config = dict(
    attn_scale=0.125,
    tie_word_embeddings=False,
    init='uniform',
    decay_shape='linear',
    batch_tokens=32768,
)
MLP neurons of a small language model. Each row is named by its layer, matrix (gate and up: input weights; down: output weights) and neuron, and shows model dimensions 0-127. Each number is 128 + 32 x the weight over its row's rms, rounded and kept within 0 to 255. Numbers have three digits each. A neuron's up and down rows have the sign that makes its largest values positive.
After each neuron's rows is what it responds to, as a language model described it from the Wikipedia text at the highest values.

L8.gate914:140201151169176126074209095165100101134095130117173120079147158077119107121097096150165149145099178125127079118196134117087203145079135178170190130115163088146096139143165146108164172118153108037136075129152132107123110148126129112146111132153129110104136110114122152177139146107143084155120050174101085150100114118183172098165137116117147120112135212144117111136117132108196111133163
L8.up914:107192128104105075133141179112097055102171130154069135129182107165117175080156119181098143154190165111101129140138161113117124095129100152109068170142173092138137154120112167066138171083124102132097132099141135105099136126143120119141091108167105128124176140129063184153142093206172121083198040159185081125111203104146050110143196158136078112150177151114114157070110083092135151118130
L8.down914:171114103121121114140090070182187098125084135103061103125072123103144148084172104093139121156094159151136122156117121121060149137140178102134130139130090109140203106097138147149198140087181116126157107071100086129099162180098077142119106115147185106118091157146141102111157100083161098125093085127144091108181124140142106144130147140106091111172126114107148158117088156115136105101152
Word-piece continuations inside split verbs, strongest for came and went after a lone c or w (came to, went on), plus other mid-word fragments such as comp, im, am.

L3.gate830:132097197137173144110104116142149154100168126146106100116177146127143061168188140124165053096149081066125115177125131131089092136066109125117212123179114119101097147093145122157116152127081146130145138145102111132140108156119180103111105143135119124101173185109129166131133071150078173176092186166162172133141118182051110143146176123051138133115154121179091118166109125181113165116116
L3.up830:159150126130181161150069117145154129163116074115116131100119130094069147113136141092128124138089125178151087179167148097119154104097103130166141087161183069143174108154139206131151135134156106147130074155163159112167147157106177133127168101115109085126112075054091155060101160091167173081143063159107094192139137178160152159144143165157120084144211136177137094195154136137173113143168
L3.down830:133125126137122168180113115148109150082106198123114172174166119079132113099132087143111153112093138191183135140155123158081116121137130106161148135135110151122089123109102141115147097115099154131106117130111134085185158148197145146090061098105101120149127138141150131125161120148097113130127150045143142098119069148137096131145156167046072136060096140158192099121167173164103126141077
Word-internal subword pieces that continue a partly spelled word, e.g. "h" in nineteenth, Zhang, photograph; "ation" in rehabilitation; "ver" in converted.

L7.gate578:118125121150090119069156121102154064149098153111167090163123142115138137110085164171118088157174132148144125132116125091136170090097149154131117133136094134124141126143143184071131137110195109095115141142151165130168057154086097141133174181107153070137093082132105121113140159067101140160124127147148100132122121167169138124185152136099126056120135178108128166143119168116153110142121
L7.up578:152108133151094140179159155161185121122173070036153114197095111128127142069106092117138129124106158173121130099113163126118102140114090149073118113125111093168182202106147102142075152121115192164122079119144103111083124173110177125105106113147088100101135126121112160122062116209114176179173139149161103164172103151118134190161157124161097090076155168155155144170178120168108152116153
L7.down578:069143127145099087147109136101188147136127130134125122192100074183107129084096175167143170159114193133147072129185099095138123112162159137118104099112180148116134182109166121125059204157149143160175168148165118102189120163100144193117140148114160166150104126144157146081086136120070103084112088094146166136150197173178094222172110166137148110089157107169170167126178124119155143121089
Word-initial pieces inside longer words, chiefly "go" of goal/goals/goaltender in sports bios; also "fess", "icip", "serv", and year-starting "20".

L3.gate37:097141105065118109177196123114119156079045134142128121083099085092144120107123123088089175081086125130169134079121171148141138089061192094117176143109124107177117052183115163064096128140189133121090166164109031152111218159088207131075147149151138140122141144126089101085059135126148141165113132121100092143127116111170088120177123141109141174105089110147072152102106141142080165138119
L3.up37:127157092045115146164148082110146130086096153079136148115156131094149118113144107124075140099096141113167130150132167128092160135134162070134161160147098101151067127121140120091132103180187110101063151164024061121177159115107130103095117129152117178137111140104086097114091134135099146150088169191143128121152156171102102156169128176030109133132118159115094150109107161157116067075155
L3.down37:168090091172098169190109108145080141106105127108111146126093098158150079106125107113125120127101102112094111092187085087129074075092090053081116120173066098124113145202063022172110150119126077081099141110098147113105092132101113072121104095123117131124150120098128154090112173148119149108144133076151080117198138104110149121089146079141082126108085113153153140130119144156140148187098
Final subword pieces that complete a common noun split across tokens, such as mat-ches, Cl-ub, Spec-ies, chap-ters, and whole nouns like series or house in headings and descriptions.

L7.gate617:124114125145114082133130093082136162091090107108168085102170081148180099167093152143166107136134154088061126088057090109126131076126192157106097125075058144098114059160136153106088161152128142101096164161111145106145094133131120142137098134086133159121122069141102088175130136116147118065181099131125086165098141132095088168078138087161102186140138108113152123094137113176066096149107
L7.up617:143064098131114103169118134138186143123195098079122202123193133141158043133090132130152067093084126136095140113140099155089132110124081122126116028158104151134125126135156148167180116126160133111093132146193102134163159148113132141166111115149125156095189109137132029097121144134107083085104151099170101156120191136196109097156134081124131121119095203096085174141152163147099128130131
L7.down617:075104132111136086102129138103114114087108113184136059084172078110216106092150153126107157124077168064156145078095067148175181120178134129039156109125174182139083078156103146080114177119135137116063189122138154113159112168143085133100151098092102125147186169126145132191132111135123090114154154115115127146137146120160110079147131177121134115124098067199100101141168072162123092147123
Tokens right before a person's name is expected: list dashes under Cast or Champions, "featuring"/"with" in song credits, and table pipes.

L7.gate280:199144145092054155120119121171184117170138086116155138195098143127107152139124131090136099093095081174159090094164081113106135133098088141166110090151114142174128147114147153137118101111136144151162089094127113111129082116123120144112095168129167125102115103154103133136147135101042123132114125148071156133152181182070137147180129167096111114123194113210076109127047143134146161136162
L7.up280:118113101096071102152111105158108142078162137151150170121105112143106120082126094106107114145136091141163055141174063063159101146100097179126131105189170150171102074147157132150060077060156156172167175134119083172108117137049138158130107157073151082112080105080129194190147150103096107148078151078150095065128117134104088141183111095103142130099188056180118149154108150146182160143117
L7.down280:115150151091173112113089174151119091098107113141147135137173167121081145079143099132130137126156142062100120136180090181137124133155168103110159131094176133121148102147111123146173170126142135156136185115129135105094121140134112107168090154153140149185138136076103127119145126067125112065149063142092121063112180076101153145077086143126096124102079151183089195092130170127152148072086
Word-internal fragments, above all ro in intro/introduce/introduction, plus pieces like h in Stockholm, and second words of set phrases (as well, in early).

L3.gate460:154111123118146088150178130152130085200142111160177118124168151102154172215109143085100093134106166143098175090079153132103135132135117170153163112117114127095170125121161153147170072116128057135128088124123098125141118133097120073104138104131150057075059125144076066105141085135118046090154095103085138111099125097132185124109159118133156086154159156109167148163129081142102153123112
L3.up460:166113131104206127141181156167100107150123131153153177133100160107180129175049161097132084146132114113133101133080142124140125112102105145129165160121106168160101151109107097139153117116150085135154117128217068110127187045109178157136138109160082073101035131119132056088134155111110136137101114104058180141137148131131135090099089143165101092082119114185138053128105090156085126080120
L3.down460:151126152140126075141101155177096095127157105112128118142156128125114116099125141124119123138143197142088086146079150149113124130098123108172170137104116089145145094118084163114137101113119111143156115108141145178131155133081115103141178150187129125144106158126100090135055086084140074180132081170093120121101142089129092152144143138189154104119111100137188096123091088181087130136168
Short first or middle pieces of ordinary words split into subwords, such as adv(isory), do(ing), y(et), per-form(ed), also standalone do.

L8.gate899:130141109132096158102124074096187135093136184140092186112104090153151134164114124120124110079108091167092124110135123116154129087130144107112170091121104173130139068138170043144107166191128168085139090125141067129161162153076081131152142131137100052100160148123086142132120159164161138128189118115127080214100099149154112087177183134127100098140122170129115149143133187149077078162077
L8.up899:186153137134090151162114085105111156146118178155104130142133138150138140176074109142104062168064159189127158075128132174136131127096192166138064151117083087089182063166118125136109155137137091148099159125164152136152213126139151154167176171160130127141157132154117123166105155108172118103169109085121103181111232158145117082063146106111090106192057094111105120168120159142122132081082
L8.down899:172126097158105163153104135154112138066112156152082102128138069138144178170122125134186159104138135139126099063131125183097146087139064142134131110160116169050082067142081154162110096105169104158183113128119154107192165139104099132121146167177139191165129138131053080196148148071115118111156126136145167206143095138098134083106099161142141149116121091150099091153065163162167139132127
Word-final or mid-word pieces that complete a word in arts and media text, especially "ten" in written, "Art" in Artist(s), and "ated" in rated.